{
  "d_model": 384,
  "head_dim": 64,
  "d_mlp": 1536,
  "vocab_size": 2048,
  "norm": "layernorm",
  "attn_scale": 0.125,
  "tie_embeddings": true,
  "parallel_block": true,
  "init": "uniform",
  "init_std_down": 0.0,
  "weight_decay": 0.13,
  "grad_clip": 0.5,
  "warmup_steps": 296,
  "decay_fraction": 1.0,
  "decay_shape": "linear"
}
MLP neurons of a small language model. Each row is named by its layer, matrix (up: input weights; down: output weights) and neuron, and shows model dimensions 256-383. Each number is 128 + 32 x the weight over its row's rms, rounded and kept within 0 to 255. Numbers have three digits each.
A block is one neuron, or neurons of one layer that tend to fire together. After each block is what it responds to, as a language model described it from the Wikipedia text at the highest values.

L3.up162:101153119114172174112104162155095132126144146092124160059141132100115114165148182133101172104166136073117149112100136157054077131145180133080092113110212115130104096146124174122112138070136201082085157160107134207138092100129123114109127105117160176136139148126193119142071161152157154126014115146086130105147092068101176093112043115143177144101087147139168114108090134132203114128077
L3.down162:146127157108126124130123102114114113138061110110111150060137136108120134130155132128168175156138152057114087104141126182080122089142146103128103130086097147124108108181137142158144068104122162090117148114150155104136143154133075112136169110175197175153162092108187127154093118145187130209112150158134182168132123099144201125117064147138134056123168140142162124105095134142144114162077
L3.up648:165124123167117153102130109112119174115096090121145114080135107112101178105201128121147094106145099098125129149156068096157147132134185097124140095126178130173122148154170136102113144092094189146151126131091156139109126124115100150124145141152108151075126149148110151135082112125111104119086092120138118098080141049133172090109151122125132137058135141171185149117110075075161111195101
L3.down648:160067101125172099141136099128142176155122114122125157165194131136151171083139153136126175127118094164099112169068113141127138157155127132166127142099087115156140081151144096115176080136119074171127170127101126094117128112079118179098128114104111169165124082126125126147116127130111115089120146049121131131103108117145106090103140101104087050137123144098204130149149126144114131072116
L3.up931:102093133165160136116138113139108138103138143067153102061131103120105088176168120132088115110146143148133092086071053189083097119124169057137116114120161149109139111117122166105117130118079181112095178110184097135172167120138138098122138117074124179171103076117175126121134167151103126180127170125118117130146138095146213172148113117162111174045122106149151097089191126157142139108090
L3.down931:145093144157183077174164171134139086127109139095125164159133113131089173146108094120132133202101144167203079152100174175130060200057078138136112154099133162076127133125156125100202171114129088145097185106127191181137102106160125142158123084179131138186150101116160130114091176142082135132149085156150102141139061162112124104118118150108092138154109147079151166147130158133125114106113
L3.up1424:078134102171175178087073099113166106122147152069170113106157094150120173183114132150066114083072159180133104099084090155175124038125193056133146099155142111104094184072152136101128144107132148082134138146130102143129134074140124059104113149103108143111040141128120148084106144202134142120097107162156098131153136097116129133146121132146134090050147099121144118075124165145121074090108
L3.down1424:088139099107150169092109157130124154146184083120227153196185066135109178096047115173145104094099135101173078089066075129146052100118106128121134088166159119092093182087078116130148109083091169171143167132122129143135104084169188120139147082156151136157117057139115161113110168181147126117194181088110107122152090116150100106108132070114206071102129167149153150070109156127151172062152
Responds to: Possessive determiners, number continuations. Possessive determiners (their, its, his) before a noun, such as organized their school districts, and digit pieces continuing large numbers, such as 40,000 or 1.065.

L3.up157:092125046197168131147180113136124125153120137152149081122183124092099162098049105103107088063142100166111106102133014163086147156122174167140187132122118105107109128145087135111169155097087156123146150149115115109119176153113168096161161134132132159135115109129177148099127127100115143114104086089166126139119105086133121117113112081211164168104164148169095103123162160079148106116117
L3.down157:167116165119103136164109168133187132094163128144113109116116129118106126100192191188051129141137178176134101136177091081136147118098173124089163106150084146152066153120119151138132093113110099110110157130174126156168114121108089108138123096100140102174156142076163141207131130168143151147151083133105146127096106110149138084105114079111137204138105178079155130097106109158140121109111
L3.up474:100107084123155165127155147130124184132165145171148195105138116130092148124148104133180099131160145112165094124164078164133153119143175090169093135121162121100071105128115117095125177132137174138067116118178132159152111177122080145107143058144092139086129112099143156103152183181107077126136131127142086163063111048103142104165195131145143126115075156148116094163154114070112079147085
L3.down474:148104128190118154136075080165069150178138189181111106113104079123098127102195120105094090156139133121105085190181103167167126122095109130160147170146142072124085160091143132059085092076120171083095179159183139118094185197093131143129121121127147106199170137167172148117146135111108168138126139141136128091103142158153124142134160087127171126114100136148123133099093115115115103136151
L3.up617:130140121168192148083144188132110170162092157125155122111148151100096087158114118167132130143139093131117123143114106174150120149116124148137105149102153069091165112063147140120166128171093171137070183159107063164104159165099125106180139130116207192115110092143162146124114138128128110191130106110152091149125172107122139140196142096172142139120122079124141165139172138144134099162084
L3.down617:148129120125128140126119138146171084134165152105119156133185158166126134074201119127094128144165078135144108177112113093142162137063113107178116136070152128129089138100126140130134160164161097191150176136088169081109137122147146066146093130133122137109107097136090118096114130092152100097139189155201154118113185136154126102120107107090119163155095155089147125174107141125115159107096
L3.up1236:105088085154110121138151109132158103130144169181125077085102148098134102178173107138132120023150097094150113160109092183108133149130115123105151103122173134140125120110130136123143118122103123160134200156123122127111180192110129099157200157126147144114096092059181149097098110124093100148128117111199130120157058098043115108141111115134150141149119136126169129142166163117176094142079
L3.down1236:105109179136133105143173139109178111157050120197193157170124159116127112147179110123148062145198159125140062142147147121133075127122137123104120089084114155200096086071157088125102126136160096096162103168119102096180159128117139147113143165120081125160182067058116113107092118143138149180142135134116111091109152127127128110096097165131159120099132101144160158104091135091124142096123
Responds to: "man" word piece. The piece "man" at the start or middle of a word, as in manager, management, romantic, and surnames like Litmanen, Kirchmann, Chessman.

L8.up267:171059168111104188125112167125161077141107136102122119092137157114091160105141106058089086089153099073129140130097074136105102138175179090097137148083157146083129122137202173110089124147212153139097128109170179129126156121151064138101124070115156115123122130147160108113088104099208103143114188128177109132120108098129154189152166101123151154191106082086114187136185169138152139122119
L8.down267:116184113100138122174188120115127169133135095144084113143136152099152073129119111123157073132136166218210125144088173102139126108102100160134124105148119146140130037113082135159090148116079152107125164125100093115161110182065189115167172152158109115156088109117155131060149140121118145095103074121157134156127136170132155147076142129170111124120075133159120114138098114143131133153138
Responds to: Mixed token ends. Fires on scattered tokens, often completing a number, unit or date (°C, 1800, 1970s) or "to" after verbs; no single theme.

L12.up296:051151113142157145111131126114118157065054110097167186093128104154105174159144130119113132147112088149085144101093161104131137109133181138109166192148165118147132172085088114114104089139156156136139152131126128090170116111133115069192097110091113150131101156140138134151136115101174175083104106199069105095127083092149087177137100142165141121124142100091114123136100096118088129186127
L12.down296:145182105121169089081145127140184144064127114118144082079104147132139181128200116141107149177128170145094142173091103166090121168131164118153138121179186132150136094144135105152131139111147090101062114130142124157118099130130194131123111131144147149165176133119153133116175131107141158155124164114144181071122162138142124100089104117116155088194126087134134136127200149082214113124125
L12.up366:127129142092166129141136150135164107130095130092161100077141180188122129165109112175135096181130138125149140097124148173150132125152159147142104144115174176141102165148145104117161048146121206123174141149059131131155108046132146108172110160126100094113117134133143168129152120167163127114089110153158178122096134100079115109140108159120118101098141074126146128116073125147145063110154
L12.down366:185129077146087162122051112095103130074098166080107158073117146084103137077153093129159162138110167097124096142141154142059149125164095128132106125187128102164123188154110131137133141106102182118163188027132112173124121143147154146189113123127173152134104203091142157123168128217150134144153095151148035130185086136166180128126128113166057162133052084141113134088151104077111120155123
L12.up1223:029177155130135146118116106121138153184099179143135162093133177102103116123106176153132141138105190111133127113094138139147080132159155121149092096126112111113166149160107132122140051105106222157144132210166082087159116102125092085124121062077133155108078122083137133126140161107140145140181096094093132192092131087134136112135065136223154109132120099166159144144132134091135067140113
L12.down1223:121091077102136135114130122118134148154192143162130127140114096129098151128182147103088129146170060128148139140149099142048171079145137087137090211146104102165143132100139142122061154119174067148087070124142151141062162125121100080178107158162138144144101174159145108110097162147124103124159120086082100111091113160148118125092156126108104117078118175103114150127078141140166158110173
L12.up1399:095164094119153094154072136176158118196124136154173124140150124145101099114137143070108128120131173154082104159164138096126220106188083103073097129112093150156092129131121141076139160106176142124075170189136136068143096164141136111148123096122127207107092118122149105138144102058176125112137112135126122093178093153110173075087151092122146117107146136156118149138097152152160084111129
L12.down1399:079190122139085194083124164127155127094144152182160154128195174074115141104112152115119128123123125167169196133159162099081082194070164117125092169099134134148049153118141122162136132184170139111082075135071125129111087082093066160120120133108141113172177097157120128183107099138115177130106119138169122151125194129157155101154149102094145146205154154076118125138138120094122139127062
Responds to: Mid-word fragments, possessive pronouns. Early pieces inside split words (Cro-atia, Slo-venian, ass-o-ciated, unas-s-isted), "of" in "As of", and their/his/her, including in heritage and adhere.

L8.up984:120101165127123105136139115091145093228185202152115160046137105106095164113159142158087123159135116143108131078109091116128100111156131103053050090128122186121124121120112175143163102147133119114138168140088148151162125163122030131132078082082076184085121062093161098118132165093145134122160095132122133131160162158081156080151118169127113123120142158098139062169089123089146122120114
L8.down984:132176131107116188104173149108146094176125147127164121100075178153127187141167156143123066125150104146112110152064154114135188111166158168132106135093125140133112139087093186122144134120166105033164123107165092162099101154114120095137108151125104146163130123084171110071175161099154135124097140172148114106152138151092144146107127172106095106057133084189077103131137096139108179119117
Responds to: Section heading closers. Closing equals signs (==, ===) ending wiki section headings like Early life, Geography, Career; also closing parentheses or plural -s ending dates, as in "1834)" and "mid-1950s".

L8.up211:108118106090131089117111112058118199151136107117149180093155125157081147150173176151138177121152143123185099123167102173146117139148144192063151142078141125178145094173156098127053103109130129146148143131108134209113100137131112107177153122164147137123099150099165126155100152096179124078071106090079107144121111090096139109110106099135179172121081163138159096116067166136140096144091
L8.down211:149118144117189133189117127178133158161126155158145127184131153105081159121124130121135080132115130141075073119138171099134072128185072084125130122114119122162154125088086120126177115092151120055075170089099145123170078136123134119125140145117179111154159149127116067144126142168181148185120163088110095165100122145125093113174116132124137170083100111176139163113104109158142129143084
Responds to: Incomplete word fragments. Word pieces awaiting a suffix, such as U in UTC, U19 or Urodela, and stems like rect, vent, international; also possessive its.

L12.up941:149154158128158109073156200163124133109112136182165096117159112067127199162119082182106116126124113127119080128125111129150113116136162122109196169154132140112065117121082083093124180089092170109111172128124182119123101163174107071155139107153084156130122110106078128152116116148113131168145109092076100141159098189124114067128124143141077100082146041095101085145181181167186130188147
L12.down941:128111133079141147093082112126157170130196131092120096156091119126128093178100076110145126116117112137151110122151121144143156128138156143144119175143116173144107171152125162157145121182083170164145128161163171140105155152129072187160108140119118116118151168088141122071127142109156142148173106167094145145042108119123126113079103118069153147089132073131110076112148108130055114146103
L12.up971:115120171206118114133148139133176130139137124139134128103152114149086111158169116150105137159104126164161123137114109169139067152109166149143057143094211164125073135124070211149094086080098160131143150171096152057086121188176077150056118107125135201125077112108135118098152150130173190066130058143111138142102152172107150127139116112094135091167081149135109137159143177144081100188132
L12.down971:082147113121143186106167078118151082138108079137169099160114091138107131154120114124116106073081065086124174171127121216097172118138095149165139094161121137186156072125137117133166141098188115116171147100123115081083078101147171191132104103130133105154099117100148131171115129096125078180159145131149118100137141132119105175181100140111150116111135182103070111144088088138124121144100
L12.up1112:099118135140125074187144111145151162076095144104154130121149163177129139127141131097104144155109145105192144139092160123103116109118158096052138095111164177142074151122129142126095136156141134070094156140072110185149171171118092105149107151036081150127067145091195138139172104043171118113114135123143095242111125077102140167195096112117136109154186147119118142104118148104100112122133
L12.down1112:151101143149162109147103175061138158094154076118142148142128122097159154136156062149076131111109100136109153150177125110086125102108116173099168126163105142151172102130115186145154115138113116080103058100080102078112107100152167104141111052155163103062155111136126097117162108150108097180091207128101164083076094168101168090103157094154100174098145178088128109120069107104135140100187
L12.up1183:151142132154174119168183105100098130170143146107145107121229159137123117124116101155097158102138157151154081076124168123142136181096128136105186158087126147125125104142134116128171150081167124076113160148132089135160146124109112157107117127129143188114117111073161151137189122134148188107102077128069075145111114115078126129143136102135148089060141160139101094147151140143089111102098
L12.down1183:114151119118140111166083135182107114152146116060201130075116143102126132142096137136134112088139143142079186064111147107125134144149169158113017123103113131097184108139160182170111118117099126117135173079118113093155119137120172137142089150107088113100148130138138145128101140081132108151093152103132175158100144123152114152124157146185170194094160066119165090119120152122101111098127
Responds to: Mid-word subword fragments. Odd word-internal pieces such as the u in event-u-ally and att-u-de, raw CJK or IPA bytes, and empty table-cell pipes.

L3.up470:119084112140152105069130139097176139117094190169144086136141103116074179129132150117108137094106119183093117060121095110146147171134158203092114135067199149139069080054149192172123112128137177093095147134121074129121115085147149095108142058111139117120136159086137115176191164139134193131151147113104111189118097152124192130094124106118178157119140110145140066107048144112152150165085
L3.down470:101095093110142192101106142085048110162145144099000136083144128152147189107136205109106110112172164108142145152123112118099129110154170122147145173095148080125121076162161118176110166092135166056085204143111110122131092117165129147134149129090103099105194141186144148130114131151088113107131098129143103157094117135148114134177099165098102160136127098141123137146142184124135156089127
L3.up554:091128180152099138124079148137088129110116195128163117093143154102119112106164123100135088079183121186108109144092122160150093131140148175151124081088103041093131122093157108098133182085142154136125184105184155163152143036125133147173117118138145145179081121150120138211138127153161149147180107145108115121099095107200190087103106108107179154100141058166181124125084100152156142159119
L3.down554:102170135162149206130113088212062148161124122133165123128078168068117096091126175119135087107103112110181134169148094117106122122120184115130106109102125086145108146141128066170126160092133133068154159117169149157155163162092124127108052172077184119177179124169124166072104141102127139143138105112127125170106147164160185159170127117153145090097134128121117133116096158105143166109071
L3.up969:096154127142168115114134121079105187129160161105148139099175097133126163107121121185154107141145125178116100087130040173106110141130194106088126047086107106071138114114152137099133148171147168139157146069144071141137130080120098177106134063137109210146072102124134149170112119107146165185115158143112098143156174100093141115139135101152199102103152115138133131157166110143158151140139
L3.down969:140148113096117118134165135112166144098164157196107115124108126151150139154075159088127136106158101181139174146138081134156192156100091095126125152142091141109144105121168145148139149120179126105094151141112138149077125153155144106149130180104202106129161143149087168133089225075070127158118109130142135138082163095128098116130127169119067152159101183103127089095192109093072084120099
L3.up1100:161115073140117115078091170095138115109121089173168141068137123115181154128131145104162101126056168176090148109085092125087106184108180121085108090084130102052115101108122123147110155144149149076075178147171105090127109113166133148147141084104167137156102087074141190136115161114074120165164146139199081165146092119124181114142129068175141105073130126170183100189149134149165092134089
L3.down1100:122085133132112143150028139149110137111140125086143134116111105123131146080068157183119094136146157154130152145104126108135166118098152150098102122186198127138172094142116162150148091159152136175067102146175096042105148061133134129152138114137155126151123123144111162120166148111120163094101098161195137151130148164182131078083077132111166151102078125117110118137155121096062136197155
Responds to: Biography section header ends. Closing == marks and line breaks ending section headings in biographies, like Club career ==, Early life ==, Personal life ==; also sentence-final periods before headings.

L8.up626:119139118115094070078098158146160095173118116142148158032124101137071072171126098114167138137156140153081121111132104070139145152153155136060106133089170135123123064188161104137035091165164165135168121188071158169142167149135124102106128084107129194138149148148143183098180148112176097127176123170124165097127184062088082125092112094126134095095117124177156074097097118155125105125152
L8.down626:143114157163142120153115080110179152125152155164209142132074154150107151141134095127108148177080057141121094155099105131084138155125123160158120169101149124111121154113103150134167129139089133142117215169125152130140183132198126156149135113124112068101106109198067144164109128122095146103146115107137203112187097095145164096119154120093162151145163134126068187131153070105184156114165
Responds to: Mid-word fragments, structured text. Short word-internal pieces such as gu, am, mi, th inside words (Miguel, language, gamma, Family), plus digits and line breaks in tables, coordinates and infobox lists.

L12.up56:142131167112121087076127154071141104178120154080128089087112076156149139170189127149101066099140128140178142093125110115138120141194124097067128080058120117136178130144135100170115149146122112129162176141120144175154128066093120080150107057112105228130094154130186127168152181175093130171175131160149114103134085143105083115126149108180134099151139088157175154107135106156180106136167
L12.down56:142131091125087143122096118162175135118084073169072098140138141131101186100154144123170175065152066138123069116179149132121091152093122113139134184173148110134078161072122100109140076127116171174101078141115132089138123160120084163139116096093113082132112115143098111145078139117151172137126135180087132113102157167106148153137085085148076144161123136108107134062101114092155098068117
L12.up93:065152074184137122078138114153088145086161163177124155092110142140105133136136126114117116101086140137136142110107084133175124138166159110120144095096157145104184088103173149126190147152146140092092152137139128181136153061133084115094126105114122146171117093120129096149192142083119129163175105162101120097102108120186152134108094123148114073116145063136091153155124141129125118107065
L12.down93:126125162060110119081148124075153118158107113093128159154062086123133173163137175078132135083124081127097111137111133136096174104151110146137137170178091137161104139148169139163173177144122104113181186126083134106149128116119105159079115094117165125143134103103126162147082136180104092121154140131114101121139105141154127113124160112105121126190096159083128167102155115100116077123113
L12.up282:104163141179163182139151105100138071128150168132152173130151191132148157183147153145070118134112133147148095137085098124177085124165126073128149169125130129129135126137096170117096098117139132089112182098177163149121136107126095097139085101087093184129105099131081149130144082151159120174124103109144165154109065109153098110075077132160105142107175116151136178084118185126114135140083
L12.down282:105111131171147105067139104121118135138137122121189077182154168169153127192098132120045120164109110149108167137142110155155160147102153139128133152165184144114073092117126112173118162072153147134074188068078120085136095092179108154100134158170095159085081105060096128110148078129148161179164133155072110156187174162098105146131128158119141098144092146153128113133108135110109191108144
L12.up673:146174158086201161092144108150134175171094155140136149148147137107174107118095107141073158088139101137119172124125118157136087116160134168146095125084137151115144137142095163099145131143057128123148155087123121153136161046154100145061135138120131132082155070114113182122122165157127191113119134127165090128162107181055090128135092153166124088107178103152159123120090226091084102113164
L12.down673:124159086132103104168169167151124055153127094183107080062121132126085163139185105103133125148136140104141064128136067069110186168104076112066124151124135147101136078079064127158140123092183124170164153146125122137130074153202116121171144088144136127137082216151100131141181130031144100124124143106127111154127159083187192088153119080093099158113218118098128093119142104163168146131149
Responds to: Wiki heading closing marks. Closing equals signs (==, ===, ====) ending Wikipedia section headings, as in ==History==, ===Controversy===, ==Plot==; occasionally mid-word fragments.

L12.up114:170101195061150128106059140121122097128110160128168164127143147122145119129110163099083102092085098132156143123101159210120170121185159103117113120083160117138156119109155139156118109101102152118080141098112212140216098136187137101120156163088152134051073134074161145167112150147103175119172114154141131087104112145122103083141145115125120131116110172124171156133092160152125135110089
L12.down114:113199136204118205134155100140109177110121093144116095108118129148131123154159058098148148163118153170114135216112116107147089112105124140107196111134125133122111150083154128109130139106129095153185090179125147116139117171112123165160161130159112134094113105170078117160122116031158110121096115126065145115124108159140105132153089146096124158037146189099074033132152109119179095194076
L12.up176:098120160093162120148104135157125070072123145131133136141196163122105109150126106122063186087151129097131150099145144181189140130112117122101168036065165115172085121183142134152126178131130119090108168173113125111208089167186129157155055089135119153127124129153112161145219135124113155168129076136176068124117115135137138112107120157160100107149117198080160099130104130136152084158160
L12.down176:117157065188132165130134115113157142149126132139116098145121083111134167129115139134128104163115092166187183114103097094079115120140170154080125138167203140148108075126113066125118145135123131125178101136122141158160163095147094115076131143100157066174134144064084111133102117153122147126094138123170164058157205165132187107087134078111166134141154095110171086111105145159180090137095
L12.up305:127126116142111139119112149086129154241142102128174149183219112106030080105146154079118131098091073088128112087112048143133157178173110122098070150137089122131168115120198169095151136113125148134102132164092104139148069173120131108119124122098124134159116161114171153133094157127120157108179113039184077143103077161141159129104104149161217138069113072175129130117098135075122141140143
L12.down305:102140155188118086184111165149133160125104101095110078087063110093124128117145140168100060123140125087177111055159149125125119133142105126155109118142138061164136147092155108141163203137057130109129129145102150133097145133117120164107181059098057132086091118148104128151118146115148118150086116129148154064150057216105171166060137116139098145168145086089121132103147112155090146068129
L12.up1357:128178159124192059158065093120135119170141166131152151117213117171047041120116131105080127108122130072089122116109134215170128162118165167185151154116153101140132165159144133137197074131080149136107177168097149150154088086138160145179135078101082154139148122145087140117139098127127224142134114131151069135099122123108148075114142154151169152103113130102166120140105159133107088113059
L12.down1357:114115106199083117163181114110160127082135140148129203159108080150089148181141121086117176131123099012163107121131172090129154168107143106142095133134112160099087136150169081133101152078167121137133115138197185159098179112143106114146113109133131080102118106124141153165114130107151100189154086135144139114143064084100116167188078146071104167097130144091102128048184115146121122131135
Responds to: Job titles and career terms. Pieces of role words and career verbs in biographies and organisation articles, such as President, man(ager), ass-ist-ant, published, married.

L3.up418:168103134112147123158110119104088062148068196147120110120100065157146133183076084133129176130109061097127110151162121102125050117122203056148144123130144230159083140192180151139122155102054133143098153123148092180131166103147105113162118134137121143130146165143186144165137083125121138150134154148112138107155121150101169132092060129100150153112100167099157143066123119176190071110061
L3.down418:077120134149133116154122148120166115103195100133171148182138168114109141119133103152144137107178165144182144143065175172145203156148121171105116165118101019121151142093110136084133089237167103084149139141118118168121082144144117170109081083092160100154108105086074116105128146119129146107118116097182092221101101100120058120184174093141126141196125145115124118117074180077066173143213
L3.up497:155082108074163109140094131100102144138069164086140080084164162127149126099110139160117089143122147111141135137127114112177084168157127093110077156103134194096102085135108116147172093150120128086076134096183100095091140094160127097098109140162125151130192142148159157060098133150116141123130111074113063120101178124096147161128062158116169120135101106134062160052169077125150029117094
L3.down497:145111207181153108137188113103142119160181055133096083166205080143175131113145080171101111109134134136172120123116143135116123142123143163105008096090148175116125113183157119099154137074158098161070123055119116114154115115059107196126098064120139135157105144095104155175128086059050101111069132174161075078113131124089090163129177096118128144136126087095134105164081133073174131157088
L3.up682:158155176089115114157121102117154100170072164128153122131091132145134089110117081131057100089160076126171133155096139102160094130185107100093134062126166201144113116192161139146093139105067116140130108081103108149204117125181138100133087092098143160166111167107107128110155101089122114144156089169133091088074101121099142193079062128124120119115138155126102138098155129089125091150102
L3.down682:057125103127111143092103128140131125155134063131111144175113137128133135110144135156111132144139103110154097089127103166207127154118119136109170167095132129087135162122094076127156177138174127140132129111166152177162150065149140128115115080161093076155036135139165116158157152127133143168143148140107148141140175196137108161151154129136128038169156078177143129139105097089168146119139
L3.up1428:107183110123175116117084111103174099150128117124157123130125139138169130156092153171093164137098101119128130064132087088077096070151161213127121175153115115057132110146194101090152095131117141075159163136113052110117128123176102154109137062119102121140113169065133120188146123138206122135135089173144130093213135139148152100155107149219190136056135106155148126135075102152142179115107
L3.down1428:147061145145112091126110098156068171155127162106109141108178096117107155156138136092117138149146108123086106215152141089169140156176130087129162114132125117154145091090086163132175156129120111120099159118073140131179165144122117114135091181161181127093151111166126174132109160110057095107128122158163070191099137139113076146129124106025102116228148157110107081066133143124112139156142
Responds to: Mid-word continuation pieces. Word pieces that continue a word or code already begun, as in design-ed, Histor-ic, C-amp-aign, and letters in codes like 737-31B or SMILES strings.

L3.up126:138150124165132133135098133089145079137099115125163095086132129156119175140170138142142068151171108125139122138108106107113037130144140079116105115141172159074079108089105175174116190107079158154101137125170158132143196116144118101140119105167121162094143140168075128077133122076091110106123176082130108134108144099101139134115128096094128149108116135204135063110193122113161073120135
L3.down126:192153127125104115122110103142131114144144148084164133102142093099130084149175113116179105171144067142087091094091133102151064137114168075138158132161046139031133070116093176172173144132113109136123164102180162146124179178163118124084118149111109126134131127152078097117139092148154135134098091079133118136141181130108100146089128142168095172182111095127155102105158115146173093101148
L3.up700:093144104145060114140133145150141124097103101126139114106130163107138119173157143149115150119091126143136137113136083105130079136157143057099142097098139182157087083153123094130077127129150144192197134118126134088144188137091199078089101077108084179118082120103169158063150149065118126096117154130168156144139163120106140108096136078150151103110112119186136092068155114058159056152103
L3.down700:158140079124124126144101096164091138037145099128121182131157125109100170148121101105166187135171121111115121147162135148073143147157151155114129114127153130105115125124110140099107124128072138161064211120129152089120156111113157127101140108103098108097080130086155106134114139167103096156067150148123135098120150130110107111116126130183129131195130121163156138091132098030117123128106
L3.up925:115153098107096136091111122140176070082114120088136150073147145099133133212142169137140155037104143153160135074153105120159095124135126130127110132121202159140110143158122121145139155139061155096153170143126146108148120118147110103117132121147095158106168108089099148120128102122090147133092173147070128131159195101086128178125140105126167123109140137128163125077085153124110087113123
L3.down925:131103112158157113077086127088095117089095120105143134112132109143087159114079071077131127071143149169109091139106106105095138177135117131057176116163148149142073082150117139132073136119153103120155165128118151138200109141018102132105171098134119114162162114129127089199127133141147082142152118132170126091090076076130154156093127071101127155164122126096136175066203132148127121137168
L3.up1039:115076059121120128145084157156129076104155114100133173070148095171149129125157087134137077100116145111161140104140047091148119137136127109141089105102133123132105096126086203104100142139170182116153123142181113077127124082141101121113030115101135147140096130133172164167125168150101082137070118153115131185066139048144143105105180121103156085132093128185150091081100124083147095123136
L3.down1039:105138100141110122125101156151114121122152131110167195082107149066132140118109105117160078127157163123136158140116096082126083145116164124155155101156145158156080156110090158133099097136154121130170095094115088086106142145097128195109123115145125140173097160079137112101098119096130107110142172159143152159067141072116097109121158098148112140195094145110146117138173121082114121122130
Responds to: Mid-word consonant-vowel syllables. Short consonant-plus-vowel word pieces, often word-initial or mid-word, such as ba, gu, hu (Tobago, bassist, inaugural, human); also blank IPA-table cells.

L8.up518:095108132142161143097125133113101136134128170162162162088195073119153124137140107091145145077157138127139115110142106137090135138124169163084068143091169106118114166120162149086144216186126122113103148118182107164133135131168098150157111099116139162073080103079142154141163153081103108146113103145104108125155104127130136172120106157158145126143101142175161104073156143114082088120103
L8.down518:101129208145136125154098158126121135132133093140117140151113121115115155106093180106085112086123107149077152143102192174149170161123114128112117102173146173079115143178138090122148142205097165147132179176097047138117148138152134164084140091110146152140161152085151051090095127165100164184099128130097107099158071124178113137152090111159186092103128096099148134157138036113144166097116
Responds to: Word-start fragments, especially "character". Opening piece of a word split into several tokens, strongest for character in characterized, characteristic, characters, also su, lu, as.